From a checkpoint of a small transformer trained on Wikipedia: 1648M tokens.
MLP neurons of a small language model. Each row is named by its layer, matrix (gate and up: input weights) and neuron, and shows model dimensions 234-297. Each number is 128 + 32 x the weight over its row's rms, rounded and kept within 0 to 255. A neuron's up and down rows have the sign that makes its largest values positive.
A block is one neuron, or neurons of one layer that tend to fire together. Before each block is what it responds to, as a language model described it from the Wikipedia text at the highest values.

Responds to: Nouns and verbs for career steps in sports and military biographies (released, game, appearances, commissioned), plus mid-word fragments of unusual names.
L4.gate83 [102 133 111 127 128 162 165 148 116 104 143  91  79 145  95 123  94 107 130 136 178 104 193 134 106 144 149 177 129 118 104 149  64 119 167  99 110 166 109 180 158 132  78 134  77 146 106 201 134  53  99 145  92 147 131 144 179  88  68  61 127 111  90 162]
L4.up83 [121 172  91 106 160 179 124  98 154  94  87 109 104  78 141 193 120 100 114 120 131 102 132 162 104 145 178 141  94 116  88 139 135  81 201 155  81  76 166  88 151 150 138 126 101 127 126 151 159 102 115 131 114 110 126  69 152 102 164  58 123 139 129 137]
L4.gate226 [128 131 139 100 182 156 126 111 148 169 152 125 109 102 122 163  81 130 171 115 142 110 216 109 113  58 100 159 236 124 123 109  87 148  92 110  80  89  85 128 126  84 120  85 111 143 117 166 118 102 112 159 127  93  70 156 156 102 105 153 104 155 115 129]
L4.up226 [148 117 123 133 193 155 162 107 123 157 117 188 133 116 118 114 174 105  89 107 131 131 106 113 113 159 181 108 127  57  73 146 105 100 137 128 162 179  65 166 131 156  96 124  95 116  70 123 121 126  95 106  75 158 129 128  84  52 103 142  99  92 158 158]
L4.gate232 [107 130 125 105  99 154  42 133 153 108  97 115 112  93 140 104 121 100 156 113 100 142 144 143 145 176  99 136 165 120  93 139 147 131 109  53 108 142 136 143  97 156  43  98 134 142  97 120 108 149 131 112 214 110 149 126 107 156 186 116 154 110 142 118]
L4.up232 [165 162 157 182 163 134 104  84 149 131 129  94  98 134 180  99 150 146 184 132 158  98 159 159 144  79 116  90 164 138 114 194 116 163  94 117 128 102  77  82  60 192 138 139 192 148 175  96  96 161 124  90 177 134 183 115 153 138 133 106 133  41  85  94]
L4.gate409 [109 101 129 147 128 173 126  94 134  83 111  55 142 165 121 133 178  54 123 131 134 155 136 177 132 166 119  91  68 105  78  89  93 116 104  90 116 111 210 110 112 134  78  96 117 120  87 143 146  94 104 144 141 152 144 107 122 100 126 137 211 176 111  96]
L4.up409 [132  90 125  40 137 143 120 120 164  84 112 116  47 127 109 129 153 122 144 170 110 149 145 110 152 165 135 106 124 103 102 143 112 121 132  98 106  69  85 133 104  57 138 145 137 135 105 139 145 102 108  99 178 125  98 209  95  57 106 101 112 171 127 131]
L4.gate433 [100 179 130 159 104 138 122 124 196 130 155 131 130 123 113 192 203  62 206 182  88 172  93 153  88 117  82 103 170 136 113 154 104 125 122 123 123 133 140 110 112 180 101 118  80 207  99 138  98 130 102 124 157 129 158  81 111 131 159 145 151  36 133  86]
L4.up433 [141  65 137  46 164 184 189 111 139 116 108 178  92 145 149 129  98 169 137  73 118 155  94 159 122  93 144  68 142 142 121 138 121 142 167 111 150 182 118 103 160 118 139  80 134  95  80 107 139 128 136 102 146  98 154 151 118 116 136 116 148 155  81 107]
L4.gate459 [126 144 103  74 145 129  84  87 112 138 135 150  78  95  76 159 207 124 153 167 170 126 181 168 101 149 160 108 133 107 109 158  99 137 140 148 134 127 102  85 129 111 142 137  78 105 140 232 107 155  71 158 154 157 142 184 157 113 138  94 163  53  93 104]
L4.up459 [152 114 140 150 120 137 115 114 198  64 125 123 103 131 136 130 141 140 159 104 105 148  85 148  76 204 144 129 153 148 144 139 125 140  66 102  96 125 123 125  85  97 152 166 131 125  87 147 131  83 124 124 160  92 141 145 141 134 164 131 124 198  98 105]
L4.gate502 [ 70 157 158 142  81 180 159 123 105 108 138 119  90  47 150 169 149 102 141 177 166 116 121 189 109 102 130 112 111  95  70 173  93 116 158 154 152 125 116 107 155 154 177 109 102  80 131 119 135 102 143 141 158 155 111 142 182  99 147 138  99 101 140  92]
L4.up502 [101 157 138 190 135 103 135 118 187 136 109 136 160 143 141 135 167 101 170 141  99 137 133 147  93 133 160 113 126 131 119 135  92 103 136  40  95 104  85 140 130 156 139 147 102 180 111 142  90 151  90 165 255  66 126 174 167 113  71  80 109 126 134 183]
L4.gate578 [ 95  95  97 148 164 147  97  83 125 140  95 159 132 142 120  80 167 149 161 187 113 111 102  84 122 104 125 163 115 108 118  87 134 101 213 126 115 113 112 109 167  51 137 111 121 189 139 106 125  98 132 127 116 153  70 124  97  97 114 106 142 154 165  96]
L4.up578 [139 162 147 119 115 125 171 132 174 148  96 129 110 198 110  97 140  90 191 100 124 140 102 177 112 152 170 101 115 107 144 118 112 114 120 108  98 142 131 156 118 140 106  87 113 178 173 136 147 140 111 123 124 131 151 118 164 148 105 121 160 119 107 173]
L4.gate643 [165 150 130 109  79 172  85 158 120  96 139 147 112 137 153 130 137 116 154 160 105 102 149 139 116 150 105 103 117  91  71  99  67  97  56 110  92  97 103 151 159 183 125  99 123 126 140 120 162 100 140 123 145 150 189 142 128  91 104 109 124 176 140 117]
L4.up643 [102 139 112 149 125  82 112 126 121 129 122 126 145 170 105  96 155  83 185  94 132 131  65 112 144 208 115 130  95  69 108 129  76 116 140  22 148 113 139 150 126 136 133 105  87 174 143 134  85 158  95 157 198  85 121 138 150 149 148 115  97  96 124 121]
L4.gate726 [ 79  97 128  85 135 138 146 106 199 121 147 162 111 139 121 106 167  69 191  85 118 105 178 181 157 179 110  99 160 101 110 174 104 161  85 112 125 132 185  98 124 168 135 115 101 156 105 179  87  73 101 169 120 138 170 140 146 153 132 142 166 192 100 106]
L4.up726 [ 56 135 145  83 115 143  91 147 169  94  89 130 137 122 154 105 144 176 141 151 101  72  74 139 146 160 179 113 170  92 114 168 176 160 102 156 176 130 125 143 119 158 122  50 125 132 104 108 102 144 133 177  92 188 150 160 170  88 171 149 151 153 124  89]
L4.gate728 [129 128 168 149  95 120  84 139  98 126 141 144 147 161 108  83 132  84 188 192 123 141  94 140 128 218 177 183 133  82 114 114 136 117  97 161 176 135 170 148 134 113 106 109  92 139  62  88 106 111 100 179 197 173  82 136  89 107 130 172 137 153  88  91]
L4.up728 [146 159 118 159 126 126 136  73 172 166 151 112 130 138 178 141 192 118 174 122 107  77 100 145 124 114 173 105 144  86 147 106  92  79  96 139 112 131  96 151 189 109 113 111  86 104 106 150  60 145 109 164 170 123 167 174 168 177 123 125  88 155  55 140]
L4.gate810 [148  85 130  73 174 196 136 103 134 129 127 115 122 158 158  83 174  79 191 135 123 135 160 182  98 137 102  72 140 106  74 168 121  61 129  91 101  86 219  97 132 135 106 129 102 159 105 133 170 122  98 137 193 112 176 129 105 119  96 107 149 110 186  94]
L4.up810 [104 161 112 144  68 119 121 207 138 120 146  54 147 128 118 113 172 131  93 140 128 183 111  99  90 134 102  88 120 133  76 177 118 132 125  99  69 157 129 141  88 112 141  48 105 142 191 146 123 111 216 110 109 121 124  89 138 136  79  93 124 141 127 149]
L4.gate813 [128 142 111 101 155 109 163 149 127 145 137 213  90 159 112  72  88 112 179  93 129 242 190 184 136 161 138 161 123 131 135 115 123 106 165 106 166 100 118 127 135 165 101  86 126 115 169 158 176 169  95 151 164 139 166  67 161 132 116 110 164 157 127 120]
L4.up813 [ 90 178 101 132 112  95 158  97 128 108 191 176 147 149 124  79 167 141 130 130 136 117 101  96 112 109 116 102 117 114 149 113  82 116 121 154 112 152  88 160 100 135 105  90 122 143 170 170 183  86 136 163  85 134 157 111 139 105 158 108 195 146 178 140]
L4.gate896 [124 118 118  82 168 175 189 127 136  97 127 129 183 139 124 126 176  66 106 167 161 129 148 191 140 157  99 126 150 129 139 139 118 170 172 155  86 120 126 129 190 179 121 118  52 127 106 183  85 158 133 176 141 135 130  85  92 155  70  88 130 115 118 163]
L4.up896 [137 120  96  85 156 133 103 151 128 148 123 149 150 152 135 177 147 142 153 212 154 114  97 153 194  93 150 134 108  80 110 112 124 170  79 141 168 128 138 108  91 129 125 130  97 196  73 142  89  99 181 174 142  88 138 146  95 117 146 111 181  99  92 129]
L4.gate899 [114 163  84  88 105 159 144 126  78  87 130  99  69 130 151 182 104  95 169 166 126  67 160 163  87 124 157 141 129  85 135 107  87  77 165 148 143  99 111  57 184 100 102 177  89  84 164  82 166  82 121 182 129 173  97 142 158 127 123  57 112 143  95 161]
L4.up899 [152 174 140  91 153  88 223 102 134 105 137 125 149 130 139  94  97 105 124 146 111 141  98 145 129 109 148 120  82 107 122 154 145  63 127  76 134 136 148 113 157 171  24 159 152 145 154 157 139 136 120 158  95 193 179 145 182 111 158  94 148 128 171 122]
L4.gate1328 [118 197 119  95  89 133 160 109 144 131 123 134  80  89 111 219  98 137 160 110 129 133 141 131 123  90 137  97  89 101 132  98 108 104 186 136 137 136 129  86 133 107 113 167  86  76 102 193 192 108 189 158 154 159  52 127 125 107  95 113  95 128 148 120]
L4.up1328 [109 152 138 125 149  60 120  81 189 142 149 136 128 180 100  94 122 144 169 124 167 122 165 192 181 152 139  96 132 117 143 125 136 134 136  98 140  95 114 143  87 141 183 122 102 160 160 151  83 113 129 127 139 175 168 187 136 153 144 138  61  94 124 106]

Responds to: Nouns counting time spans or games in sports-career biographies and stat tables, like games, years, days, season, months, career, decade.
L3.gate126 [150 113 139 127 102 133 117  96 138 112  55 134 122  86 163 157 120 134  79 206 174 154  95 187 146 169 130  69 159  70 105 152 121 122 164  69  41  65 151 116 113 139 201 136 101  77  92 134 146 129  86 143 172 131 155 193 170 151 119 154 169 115 139 131]
L3.up126 [ 60 131 124 156 131 179 109 121 141 181 164 104 145 150 144 127 140  59 190 147 166 142 178 113 119  46 121 126 189 112 103 125  87 122 128 108 121 111 175 117 146 129 107 127 112  94 126 146 115 114 115 116 181 122 121  77 172 110  92  90  80 134 157 211]
L3.gate693 [ 74 136 140 128 113 108 147  96 188 116 124 125 116 125 136 132 146 153 158  78 120 125  82  90 108 182 104 153 112 184 152 103 113 119  91 138  52 152  98  94 137 120 163 110 136 127 117 157 160 160 168 163 185  83 108 197  81 114 142 147 151 169 155  88]
L3.up693 [173 113 122  75 159 139  81 160 151 106 117 116 115 152 114 160 119  87 110 145 115 158  42  94 151  98  56 135 119 103  55 141  72  87 165 151  73 126 165  68 165 125 126 110 104 144 150 121 104 129 115 174  92 138  88 115 158 119  94 109  97  89 100 145]
L3.gate730 [124 106 124 146 122 211 145 149 135 131 163  73 133 141 173 148 121 142  99 147 131 159 136 195 136 107 158 118 141 135 139 127 141 119 137 156 148 114 151 100 132 152 170  97 119 143  75 151 116  91 128 141 100 102 129 123 110 118 141 126 140 177 146 128]
L3.up730 [130 118 113 160 175 155 124 166 102 139 111 107 147 106  86 232 145 100 102 192 147 171 133 119 152 127  90 120 124 115  67 147  73  76  65 128 122 118 176 179 180 118 156 124 120  98 109 113 132 124 139 154 169 102 125 142 206 114  60  90  58 145 114 101]
L3.gate1081 [118 143  95  97 122 149 157 142  56 172 153 201 146 133  75 121 157  57 186 134  93 152 102 112 119 191 168  99 165  92 110 101  83  74 187 127 105  97 181  89 132 157 152 100 127 138  69 191 142 124 158 156  95  95 149 123  93 162 153 103 109 129 103  97]
L3.up1081 [101 132 141 165 117 107 158 141 153  89 125 121 184 159  96 126 101  56 147 184 119  90  88  92 113 130  87 140 128 142 103 136  84 157 158 107 139 121 187 148 108 188 192 114  97  99 189 164  73 145 131 133 134 117 127 155 124 168  84 177 159 194  83  78]

Responds to: Verbs and prepositions right before a number or result in sports biographies and results tables, e.g. scored, won, made his debut, receptions for, table pipes.
L11.gate1047 [123 159 127 127 116 187 190 115 139 144 157 114 157 167 123  32 111 145 140 136  75 124 160 181  98 163  82 148 155  67  98 139 111  81 171  58 101  68 128 111 170 203 142 162 150 120  80 141 102 156  81 124  87 191 160 127  95 109 136 119 121 154 114 155]
L11.up1047 [116 187 157 146  85 134  78  97  57 112 116  97 158 150 148 111 173 116 101  80 122  98 111  79 122 130  59 102 149  88 153 126 117 177 136 128  76 123 197  94 129 112 112 110 108  78 138 131 157 140 180  99 151 152 139 141 144 126 143 177 119  86  93  65]

Responds to: Month names following a day number in dates such as "On 24 July 1920" and "Died: 2 May 1993"; also second word pieces after a capital N or D, such as N-ir-vanix, D-et-roit, N-ich-olas.
L4.gate92 [122 102 144 202 153 116  96 168 150 180 106  77  66 169 159 116 126 114 152 144  77  93 164 107 140 113 100 141 102  88 124 123  91  83  78  96 113 188 193 137 139  90 127 116 101 140 126 102 102 106 102 136 114 103 153 160 152 165 193 120 179  92  78 134]
L4.up92 [ 96 118 195  87 155 115 161 149 110 156 112 198 148 123 150 127 149 137  85 142 157 141 103 133 130 132 120 152 121 169 136 121  99  96 140 138 134 135 141 129  64 178 128 110 112  90 117 134  35  38 122 171  98  68 150 126 195  97 107 107 112 170 118  87]
L4.gate266 [154  62  95 108  82 167 120  95  88 141 136 175 194  88 132 109 114  40 198 136  49 109 123  85 119  89 107 216 164 129 141 163 165  92 115 129 100 108 146 142 180  97 113  93 132 160 142 121 158 128 123 127 100 126  52  74 109  77 153 154  66 106 155 115]
L4.up266 [123 110 144 167 180 142 114 122 154  66 155 139 182  92 149  74  50 124 146 159 110  65 170 136 141  98 107 135  63 114 150 138 135 137  85 131  99 157 201 128 115  55 145 103 147 128 152  58 139 124 159 109 130 110 101  82 114 171 111 163  83  36  63  98]
L4.gate285 [142 125 150 118  78 176 157 115 132 134 163 138  98 141 166  87 124 136 108 136 145 187 129 160  65 208 123 134 151 178  87  93 145 157 142 110 109  98  93 112  74 173 153 117 186 131 134  73 115 167  96 138 157 141 189 186 157 128 154 100 148 118  89 140]
L4.up285 [170 167 160  97  98 169 121 155 143  75 140 112  99 125 132 125 123 134 130 104 133 165 166 114 114 101  73 189 129 154 127 125 103  98 104 180  82 146 141 110 131 105  48 139 121 141 124  91 108  89 154 108 104  76 127  98 135 137 181  79 117 149 161 180]
L4.gate470 [123 175 154  72 165 112 144 122 125 130 140 129 165 110  89 161 139 112 112 123  89 126 149 162 134 155 170 141 125 129 142  58 168 103 178 136 125 111 100 143 101 131 127 130 117 186 105 166  82 160 155 205 134  79 103 156 127 144 159 116 148 126 165 114]
L4.up470 [110 122 138 136 148 186  94 137  68 118 163  54 168  68  59 110 139  89 123 128  96 209 139 144 174 144 137 122 136 134 196 115 141  87 117 155 129 149 124 137 163 137 112  79 127  91 191 149 101 127 129 181 179 137  48 153 192 172  54 171 134 124 110 154]
L4.gate622 [136 148  78  86 103 100 107  63 124 121 111 130 132 144 133 202 134 154 203 136 131 136 124 192 153 117  66 141 184 134 186 103 162 110  96 138 113 158 137 134 175 113 112 142  78 103 162 146 138 145 120  65 134 147 102 108 155  58 112 165 137 121  92 166]
L4.up622 [185  84 190 116 158 169 121  41  95 138 123 114  42 149 148 149  78 141 152 134 117 133 169 133 103  88 140 130 175  98 165 163 148 117 100 114 145 151 119 101 139 133  48 115 137 152 121 118 156 107 125 133 147 156 122 151 168 105 108 171 140 100 135 138]
L4.gate738 [ 78 120 164 130 101 187 108 137 112  79  88  96 130 113 170 158 105  94 166  32 189 139 149 125 125 109 103 139 167 109 193 105 177  70 126 145 133 122 143 156 109 130 183 251 139 116 147 116 165 103  87 130 148 105 155 167 144 139 134 134 132 135 131 112]
L4.up738 [113 164 182 140 118 137  43  97 106 123  94 120 103  93 157  93 108  95 175  92 177  82 123 113 124 130 130 146 147  84 219 158 137 100 129  95 108 112 144 146  91  90 211 194  98 102 156 127 151 156 144  75 171 129 124 181 146 144 165 142 153 124 125 116]
L4.gate744 [117 146 153  91  96 109 158  88 144 149 148 110  85 101 141 145  81 121 170 132 116 141 180 144 118 126  92 177 191 156 180  75 152 130 122 114  91 168 117  97 116 136 108 116  75 114 129 208 159  75 134 139 110 174 108 164 198 163 136 140 189 123 145 152]
L4.up744 [165  81 154 122 154 131 123 141 111 146  94 129 109 128 107 133 126 137 149 152 141 144 182 124 128 167 195 208 116 118 185 137 173 124 101 175 142 144  93 134 139 122 109 125  77 132  89 116 125  91 120 181  96 101 149 133 129  92 162 139  63 155 141 130]
L4.gate787 [117 113 144  72  65 165 112 107 151  92 173 122 132 101 138 119 115 164  98 124  45 202 150 149  71 107  83 170 111 150 133 105 167  99 176 134 114  92  86 129 158 132 104 112 140 149 108 115 103 122 103 128 158 174 159 121 137 111 153 109 122 173 165 154]
L4.up787 [167 146 190  63 106 160  64 103 153 170  95 175 118 136 160 131 126 152  81 146 125 146 102 112 130 128 145 158  69 109 167 130 175  99 162  90 154 150 166 155 159 133 140 149 139 119 139  74  76 135 112 142 152  86 106 107 120 133 135 145 116 196 144 167]
L4.gate841 [ 95 128 125 129 126 104 119 112  93 115 126 200 121 132 128 139 117 196 151 102 133 199 132 153 130 123 129 122 157 103 112 112 136 146 133 150 120  73 107  86 120  88  79  66 158 108 177 136 144 184 231 107 148 156 140 153  92 145 159 141 116 127 103 169]
L4.up841 [190 140 120 152 147 112 117 120 186 146 133 176 109 115 178  76 141 127 212 101  67 107 146 152  89 164 140  64 164  82 109 127  70 149  94 169 102 151  58 151 144 179  90 127 156 165 115  96  80 122  85 136 143 114 110 124 105 150 137 167  87 147 100 145]
L4.gate867 [134 187  87  95  93 107 170 121  38  71 157 175 122 125 139 119 113 130 131 148 135 163 138 132 119 109 145 189 160 108 129  94  87  92  99 148 117 116 150 183 180 114 129 130 114 175 111 141 197  61 108 101 137 130  70 182 132 131 180 160  50 125 102 108]
L4.up867 [123 164 132 165 134 107  95 100 136 155  97 121 138 133 144 169 129  81 119  75 141 178 115 154 111 117 134 119  98 128 161  83 147 131 123 164 170 159 109  97 100  95  96 147 120  92 128 158 156 100 173  97 141 169 119 138 156 111  85  86 132 180 226 108]
L4.gate902 [120 130 178 117 219 171 140 152 179 139  84 146 111 171 138 145 132  94 204 121 145 132 127 166 126 104 119 175 174 106 136 150 113 128 121 117  91 123  98 136 132 119 110 105  71 122 122 123 145  89  87  95 138  98 107 168  88 168 120 195 157  89  87 130]
L4.up902 [130 206 116 156 111 121  46  94 170 127 112  95  62 120 173 143 119 157  95  91  75 115 164 152 111 131 127 138 169 156 142 156 110  54 132 131 152 164 128 160 105 215 143 141 139 204 114 134  73  88 157  88  72  80 143 122  79 125 159 128 115  46 116 111]
L4.gate957 [ 95 105  93  91 104 126 136 113  24 106 103 128  89 125  81  73  87 155 108 156 181 161 125 164 128 104 173 169 176  93 177  95 185 145 144 163 105 125 149 131 159 116 153  79 122  94 125 140 155 114 111 170 153 167  75 157 121  91 142 125 132 144 108 144]
L4.up957 [ 87  85 162 151 149 194 101 180 139 150 113 134 135  92 140 105  76  90 112  94 123 120 108  86 174  94 113  74 123 150 133 146 170 133 107 166 114 115 184 113  74  81 112 155  89 157 108 104 170 176  96 137 120 123 156 123 167 119 116 129 100  91  76 109]
L4.gate1006 [152 147 126 108 124 128 129 112 114  72 187  92  97   9 158 117  92 177 152 200  97 112 156 110 145 162 135 163 194 151 128 137 166 130  66 138  93 107 111 160  99  90 150 166  98 131 128  97  91  84 108 129  88 128  95 143 128  85 137 102 155 152 147 135]
L4.up1006 [127 172 113 120 106  72 162 131  73 131 130 146  89 134  68 151 100 182 146 142 192  99 161 101 137 170 169 199 129 175 100  88 108 121 104  97 162 145 114 139 103  86 117 127 152  87 192 113  90 138 172 169  94  73 151 138 112 133 148 135 182 129  98 135]
L4.gate1035 [102 141 118  63 113 150 133 166 109 140 218 112 116  85 102 134  87 142 148 107  73 131 132 117 115  97 131 177 172  92 136 134 118 182 156 135  97 180 154 133 163 132 121 108  92  87 121  89 133 118 145 195 126 112  67 119 156 131 114 129  49 186 142 153]
L4.up1035 [138 101 175  77 121 149 131  98 152 128 120  85 112  60 151 138 108 159  83 132  82 126 175 164 128 142 174 181 184 125 133 147 125 147 152 136 120 115 158 101 146 117 105 160 111 141  91 114 178 111 145 142 115 147 113 116 131 122 163 124 122 156 105 123]
L4.gate1106 [102 120 132 111 107 122 129 146  78 141 174 176  77  71 110  62 120 140 106 100  96 110 159 176 102 151 104 144 150 110 175 122 168 153 177 106  95  72 154 113 154 148 137 136 126  73 133 189 134  98 117 164 145 154 130  98 179  55 134  49 113  72 150 162]
L4.up1106 [137 121 147  67 147 128 161  99  86 170 185 111 149 144 124 138 100 138 161  76 128 128 118 139 105 141 144 169 149 150 124  99 124 143 145 138 127  64 107  71 162 125 114  52 177 153  78 145 146  96 106 135 158 143  57  84 145 134 140  89 127 127 176 133]
L4.gate1220 [ 71 160 125 125 116 176 131 131 102 181  90 124 107  99  70 132 158 114  95 133 154 181 125 188 136 146 181 142 105 109 161  95 113 138 142 121 132 102 114 118 106 108 164  94  87 125  88 155 134 124 133 150 176 154 100 180  93 122 114 110 135 148 139 100]
L4.up1220 [113  90 143  47 110 121 176 127  84  88 110 134 138 111  97 131  91 127 128  78 123 175 126 116 139 122 130 110 184 117 150  63 203 147 151 173 123 106 142 133 134  70 119 145 130 101 123 106 145 106 123 145 101 176 120 114 199 134 149  76 146 142 104 186]

Responds to: Month names in dates, mostly after "in" or a day number, plus the day number after a month, e.g. "In June 2013", "July 17,".
L11.gate721 [105 124 127  65  90 100 100 120 164  95 107 104  79 136  89 125 103 129 147 148 114 145 149  89 120 125  66  94 106  56 169 174 172 147 114 119 108 135  71 153 102 141  77  89  96 134  81 118 189 133 100 135 112 136 147  91  81 136 162 113 113  98 150 131]
L11.up721 [ 87  64 126 136 162 178 124 115 135 155 114 144  72  76 130 134 114 108 138 157 105 149 128 174 164 129 116  90 146 121 102 102 134 145  81  79 127 123 128 127 108 151  79 102 161 173 120 197  87 121 146 144 198 125 155 141 125  96 116 127  70 127 123 135]

Responds to: Year numbers (and sometimes other numbers) right after in, from, a month name, or a citation publisher, e.g. in 1962, August 2016, 1986).
L3.gate242 [110 201 140 107 113 122 131 195 114 110 121 110 131 117 109 153 160 111 166 253 110  72 156  97 171 111 100 163 153 169 107  62  98 121 133 113 140 139 137  89 139 132  78  83 148 127 117 144 156 108 135 182 101 123  88 110 160 123 132 150 112 151 132  69]
L3.up242 [106 149 105 151  49  88 155 136  81  96  80 114  96 124 120 137 138 162  66 177 169 119 199 104 183 107  93 154 181 123 170 124 111 132 137 129 170 132  90 116 134 106  89 187 136 158 135 140 195 135 161 173  68 118 109 151 146 146 155 133 132 160 136 185]
L3.gate579 [146 138 162 133 127 147 187 133 117 103 186 147 185  98 110 118  98 166 141 174 136 122 161 129 132 149 142 132 140 140 145 148 164 102 143 133 130 155 117  99  67 113 106 143 136 186  40 120 124  90 110 121 135 147 105 108 144  87 173 110 119 175 123 152]
L3.up579 [128  89 102 102  80 172 154 116 119 167 143 135 146 138  83 173 171 143 107  98  73 135 124 117 109 150 106 192 116 109  89  64 147 144  98 134 129 188 171 119 196 120  65  63 145 172  77 129  96 150 127 169 106 138 165 179 110 119 176 136 144 186 114 120]
L3.gate604 [129 153 119 124  74 111 127 108  90 101 141 172 135 141 146 174 180 140 189 134  77 136  69 131 141 109 149  83  58  72 107 114 155  90 155 156 162 127 181 128  96  92 109 113 151 229 138 128  76 113  87 142  87 131 118  69 132 104 185 113  83 126 167 154]
L3.up604 [ 96  91  90 125 138 173 188  70 170 155 133 166 130  63 161 158 114 120 151 125 131 173 167 123 143 167 116 115 121  95 157 130 188  71  83 131 131 111 103 132 147 166 129  97 137  95  97  93  80 108  94 198 115 126 125 168 105 108 177  79 160 135 152 103]
L3.gate976 [155  98 117 113 114  96 147 154 114 169 141 135 135 186 118 145 101 133 140  65 128  90 123 159  88 195 137 146 139 102 182  82 210  65 130 141  90 151 141 152 100 131 130 121  95 139 172 125 111 179 132 141 127  96 107 162 105  92 181 127 146 192 137  80]
L3.up976 [129 161  89 182 134 113 117  86 135 143 153 103 103 126 136 111 106 140  91 112 117 173 133  97 199  89 102 149 136 128 140 142 166 158  78 144 173 188 179 112 111  73 106 145 126 183  96 133 124  88 157 123 123 149  98 115 167  81 141 142 115  68 164 145]